config = dict(
    n_kv_head=5,
    rope_fraction=1.0,
    init_std_down=0.0526,
    lr=0.00895,
    weight_decay=0.0,
    grad_clip=1.0,
    schedule='wsd',
    batch_tokens=131072,
    doc_mask=True,
)
MLP neurons of a small language model. Each row is named by its layer, matrix (up: input weights) and neuron, and shows model dimensions 112-239. Each number is 128 + 24 x the weight over its row's rms, rounded and kept within 0 to 255. Numbers have three digits each.
Before each neuron's rows, "fires on" lists the tokens most often at its 100 highest values on Wikipedia text that the model never trained on.

fires on: "en", " back", "le", "ac", "fl", "di"
L2.up40:072108141131152136126185151128112139152125119117082164113116139118165175138107135130124124114103126125129100121145127130129128144108118113085077111175152136108109117132165152175111131177157129111142114109071147091146119157141105163148093150143109139137157145146132118143121131122102106139117121143082156111132161146116150166116115119135150084097135163153142120160144168113105140149124

fires on: " \"", "'", " by", "\""
L2.up607:118124128152159161111110106121118116143145128128155115128124125120080055097146154087101095127135130115102129093145128144101171121137141139149099100106140107131093081154113100144119138129165118108131085100108133115095137110083111089096139128106131150141113140060113104150115094094106131115153148098149161143125131137143127119105141125149137130103174170136149143129117137136130134167153

fires on: "th", "s", "."
L9.up1255:143108113136112123122085134108143162103125125125108148145166112121140150093112083132141151094172118149148168140132123102148104119154088125142108104135091172115138103108136144143137128134138103111100106120111126143108134142081127177084124107111136142130152139120170131155147121112129101097127112151151198161165118102128152116136117104143100135124173114184114153123149150127197095108147

fires on: "e", " to", "o", "'", "i", "("
L2.up827:146103131093125160121141140172152126131138131138106111140148176190113119173124135109098119135098111128180129127153185197118160107156162111100101136128147118116091087107093081098141119144088129114081135147120138107129144104079141111130112122109105100085122146137147128115152156166148158147113081121179112123108100133111117139117071120100107120152127161137110118124165140130121088106119

fires on: "in", "ad", " would", "s", "ir"
L6.up485:121131100157145142178129149166148156148151100147168134158140165128148136134101175129117122117132128153143128100105148104124185129131117113123160133120118103141106126169141117123142143150137145145158103138132182174148120166141117152079114142143155149164114101134098108114077076146099164127120103102084162100130123118121110124109117131118093100127098111084126120122115142098128130116070

fires on: " to", " have", " had", "den", " can", " born"
L8.up279:146122091156132109158144135118083097156135127120129165134139134135086126138104118106140134143166143147130098103141095176131116148132139126138087160170064114129107112111154076122112127116109150128124132130111113157100151093151158132131128118125126129111160146181162115118129101094074169095158127106125137149108133113162088141112131171105144148149132124121143090139155106132122120134101

fires on: "t", "s", "r", "d", "w", "f"
L7.up67:119133160155123137170099104120088130103144159105153086171096141099133113106138100123133137143129112135089159122120119116148110121112122101138149134111111132125137095125091128117110180133115129131141072148133113145142084117121138135124111137121127113100127108144158120116113110115114130104106135133158168110090131120122107110136086129100070142065149092155087132134141136120167107141146

fires on: " (", "===", "d", " \""
L8.up820:143122153158110151098152136135102120132125146114108158140134095156161139097126113162133129130146123100157168138122151106147125152110121096143141111109124101132147140113100067136147143105124061091178103160125100167095108137131119091109163136128114143119170120091133104165104099163125149112134093102106102164098125169147074143102139090137160129117109099133141136198121096139105130076095

fires on: " as", " a", "ce", " dis", " very"
L8.up188:159077127074156125176129135138144130113133129130075146139093114134115151096140161108138117101074132154107143125128083106132150116120102106146078153112142128171151106130151097163118162124146103121157105120120103100157122129097139151155116120094139145121144156163137084155107126082106154144098151125139162092119148112118164132170116139105130114103136187151149124108129144110099116167147

fires on: " and", ",", "."
L8.up1266:137105102139149090077131125098137166117180082146115141102097128132141123119087145121100130118101092169133102172141111127143145107115099112111119101111155103099132112135097156168174144168136176101116180099098143118116104105109110150141135126146109130157165160126088152153148124134168154185115085151143105149140108133131126156134115145104128104112082097146170155134162080117142119119172

fires on: " to", ")", " To"
L7.up926:143128162156112120081131078165105137147149122121118150141115120123144124140112124111137134119127146164128104092146113144123152130066122139139111153118103116166136133150113091127091095127118143113110146108176132097075192121100161113102111139107165142113166120169126166157102114117155167145149095116110157106113151143108126105098164135158100118139142124136181083114180139111137134123145

fires on: " (", " was", " while", "-", " is"
L7.up1123:140111157137117157110161117116173131160138147120136106104094167099119111132139103157102130137091096161095166114155139126114137147153101132139115114140156126141099101135155167155117118112159118125128098143124138140137148056161104159118147146131165089101172133130145145125137162120136170115131075102102132080100128111115122118152116156110133167091126158112114113097123149135117161128123

fires on: " in", " of", " for", " most", " out"
L9.up405:132126149147183145150142120121059128139097142157111153133128064124112150138155131134131144106124134137129149175094125141100129137154113164130144098152117108100129106085104106096134120154142154157148152111148151128133104096106114135150135145073175171117135147142140131104125127089155093157136098091141163103140111117150127116159150119146117080134122140120148132170114167117172125171142

fires on: "\n", " first", ")", "-"
L7.up941:135180141098113103137106111173095171118148128111157119132109132134178127111156120081137133130120145105088095087158132148140133125074130141120127151134091155128096176134128113123127126155121068133120135138166103087124100092056174125121124127142127114117110129134117130135109108116169103139189125113129140132145133131165084137116129119151125123138141118208141152103143129121082131112127

fires on: "s", " did", " does", "T", " do"
L9.up642:125106105119114136151083173125126145164106133123096127117133140099081172134114067166143147116133139122145143135115107086099171111136132142100089114102103097098133131169056113147156103145119104111110131133131145129109153124167083131103165131102153079150057116111125123107156090102130114149103096111113169139154111124121139136132141121154146154149124120172103147154147135167166110088127

fires on: " and", "'", " with", " by", " or"
L9.up696:092132136161166131121110125115098123142096146097116110122129105121123145119150142168131130103146150139132155144127111122121149113103139091160138135101112092117097098106151111167154133122091143107129125114125137117163094092141153120114145125119129126145160138141130148123169163089094136106171142108155117122166121115119107166137196187109142143162122090123135113156149169158131130096100

fires on: "-", "1", " in", "4", "3", " was"
L9.up1074:159104153146133144111156133090162100165146106157096122162123142162152160136103142145149122123105126176129141133123130087094111133133131121168089109101129118098103133108154113152101133096134173124115132104152114144113116142120115126104105149104135115123147134104148142138132115134145146148145155117079140134154148120135145158088094116129118195141136132107123118101103175126125159164131

fires on: " the", ",", " of", " both", " all"
L5.up1176:155133115123111104110144142132102116119149149111107145122071141207135149107148142102109167125112132143161126164135113154096129088108144135134111153146136098124161113110138136108164105162145160141102148120132132121113102126129099119159151115172139144139157162140118109126097137140119149146142139137118119140168128103159081082121127123145107110143147109144149095124145132134101151097105

fires on: "h", "k", "1", "tr", "eb", "ch"
L2.up895:134162136148109160112158131139123088155115179094132120127102155141126178115114145116096134139125138149126097122057160119142151070098141151105146123097134156118119126113100157119125144126112169136100115172111150138084194108102134127126122086119125082135089180123134121111173194164155140151139117108156112157122123139114158156144128133118103131100127176119152131105096155134104126137111

fires on: " out", " in", " to", " of", " Chris"
L8.up489:121119114115167128079127115143111108100152098163113131119127126074119135131134123146126129152164096164136151118128139125113120153135150136136141120115118144110119130119151121151096152137107145129100119126134175118184109093085101113163132134106171124109123124145144101146144142137111193168152119111101129153130128125107096120126141108133116130128116126083124144173149162135196123122134

fires on: " such", "ma", "a", "o", "er", "e"
L6.up567:137080110115141146145144125114142159141111156170107088110146188173111139143123128125082107176134107143125106164121150136099099144150144141130123111150132131111119111088116144075118126127103141111132103160135155145108129083138153097112166144141113149080165133098128109148147123127143088167165114124126137128168155175136101127130114163166122101149122147119105131156116129119168103117110

fires on: " in", " on", " for", " with", "'"
L5.up1151:071145157127136119091142108145136098135156156121143084110132132108133127126138153147122174115142173094134158130147158094123127136105176125146153117107134115114105081159131119132172115143116139144116099149146144120142156150140142132152163137139176121100160099153167125080116119159104127111135124161112089142117126135138135179090143104130160128129103142151164099158132203193152134121145

fires on: ",", "),", " the"
L5.up1124:142089108134090099093161121144139080139172079131088157130108154146158159148161110088133166122134117128129122140137140116149123147104130137107146140112129098115134160103105185162163108161145119096128179090129164091103093152108146090141110145182147131151173129124136136123102103170162130157138093126134093151133101113129135092137123119120132139134128090154150150115119119099147082129150

fires on: " (", ","
L8.up534:135110136184154195118141127111133118164125136139096159137105108125152118139131122097118127135157129173131148122135128103142141142140167123138185106178121131145110127078142120138107157143102085145153142125158101136117150132123125165142125130139084133186074151100095130135100116109142116150133136102187112088154172154133171175122145150125105083143142128123137184190140120146105164122121

fires on: " the", " with", "s", " from"
L6.up108:118121114121141160155144101106123121209115062144146112133124100070130131125148109087130116094145164111121115143140166138086123104096102093125132172073128098113167114124120145112124148127122155180158111095112125126153132092142110136123136134168146150166136166095138138129121134155130153117124168085137110134126146149188177113139157175135126121132154158150081133133132128145117137145142

fires on: ".", "tra", "s", "mar", "old"
L2.up1157:109164111159107131139122169152103099118140124121086111127110115128139124123119142117130152121110099103156117130123127114129117132144115139143135113107112141143111146091090172121136167092182101129165148110090124118099096126147113129096106091148127125110138107095132141124137099126099122105133120091141121092137137126131123149136087112123164138122146097132109157168123132140089112146099

fires on: ",", "s", " is", " was", " areas"
L5.up1177:148106088148083156093163134129155142125167112111104142104153135146120150112138115128111129118127149147106121143153117116166105153132124139136123140120115111103133130163116136174176104134096145127144215094123179113149124154119146124145135128126082147149186171135113170148122093182160142151154136087133133112120105124122133082124114129117110107119135104151159149138097119145148112124174

fires on: " of", "len", "lit", "m", "ring", "d"
L2.up418:083124126161164093096088139134154142122129085122114154131112121099158153131116097107133125115133146127129173173142119125125099138129138109124131126102134125089125122115153116113112103111141145124155133103064159102118100122160113151130166115073115179120152150131129145130083130157149119137114126136134134130121110091177134138128136160108137126112131119101100142134106140160114119132172

fires on: " The", " the", "s", "ish", "ow", "side"
L2.up764:060124128124122171178172107135134110149124126151167137106109127123097145097151129121178110114144167133100130134138163119081150094133118119133116142134151086088145095106117147147132112112106147120120120145133159164085148114152111097127111111140137137128112112136163103132116130120156124113182160144145127129148095133160131146123147146184125100174117112117130136141077154136155156110114

fires on: "K", "k", "ak", "ek", "war", "va"
L9.up931:126145133113131086112116132160139155152114099116094141149144137143108122113108119115153114126138152136107126128124143134117127107116109143159145154143099128099145101130096118115117155149075102096133150157122083123172153128131169109117167196125080119125114130133201118089108177116095143140138113121146102139150092135096114121121137094142108097145118133109119089135113074147131110136136

fires on: ".", "s", "-", " (", "ber", "in"
L8.up315:105134081142160121106118111148144138128149088153128127166121171104158159091119129108134121125119124111125126111116182147108120097144139074131170156138102124093110158110101141145125161122159145132113169135129113145157141167096131083137139104138105138126127168094141081107109132137120147191101117109124144104145099161145128130118113123141124107143140129100127128168095139113104151147133

fires on: "/", " (", "5"
L2.up298:113136121136157075141120162082126100135129144137167170093158170126110164144141100139105113133191122138096156098112107105096120145166141100163136073159130143113129101107116135143147144140112147157156124102124127100096159138136158148143147129127075096145121144136112136150147140120113138145132137148111137098108121175127149149111131109060160118145101129140153153170143092141139113106092

fires on: "/", " \"", "1", " (", "'"
L8.up1029:144156128135179104118114109143131137161161166131114142112084090119157105128145114163126154117140160109085153151112110140121135129159125125127139130093112179142150113146127118138131164167173105135148114126096111148151134084120130126128165115137074118112154113088118132120153099174125173135156121124180121153115108131089116123121116120129113101133101162162115137162158130104115121104140

fires on: " was", " as", " —", " a", " is"
L9.up23:112067136061133148124140082139131153099141121131095161133092084156114126085105178082124111102095089098115138178177130154096081071155091131143105106128122098111153127146138080141106156101150144099129132106142114126130148125117125123095121157166168122155110139123097134130096112118103139118102098139120109130167105091088109137133127143133091138150135131133122173134121155127121164153138

fires on: ",", " is", " |", " brother"
L7.up703:116085124157114153076153139092176124173131143128144087107159144126164122091120081100109193104092146150116119193109156153154095128141146110095127128130122148162173121182146114142179130119117148151088135123137132127148130132136111149146161122132085128116156129146134165156104121093119169121121118103134099114159112090115109113118121149137169092139158130134119075132129145171163137136111

fires on: " U", "U", " Gen", " United"
L9.up274:147157095112135125154149130106116114118144111118107141156133087100104131085119113146126105161154125119094148100099154137080139118127111120133131111166170095116125170135180138086124083124074104091110134094111106110107142135098124129128067116154122102104166122160129169118137082111122161109131131094153135109143139101120101126128140159110119164105123138112113171138097132139164113131145

fires on: " to", "n", " |", "|", "st", "."
L6.up336:137134157115125123131115135075121163106144124137148134148175126156104152085122149082149098112107099153107105116127127139126099139127140127097105166121122159129158104129111114147101101178156174165060126165113158146102206117114145150102133162145173084111140153123121148150148144146101150155138115137131107151106129143099123141091107146125125103107104136148144064151146171116132130134100

fires on: "K", " in", "k", " look", " K"
L7.up311:115139089112117104104130169168123103114144126117163155141144130168093160163085077144125146129132087167155068112097154128144136140128109128108170101105113112101169123124129141137132133118103156133137105145106105157083167125102103125131160168108119149133157104157145105121115172111116122093152130118158170141148097101095124113145107113099085110172133160152139129140060115121110100125116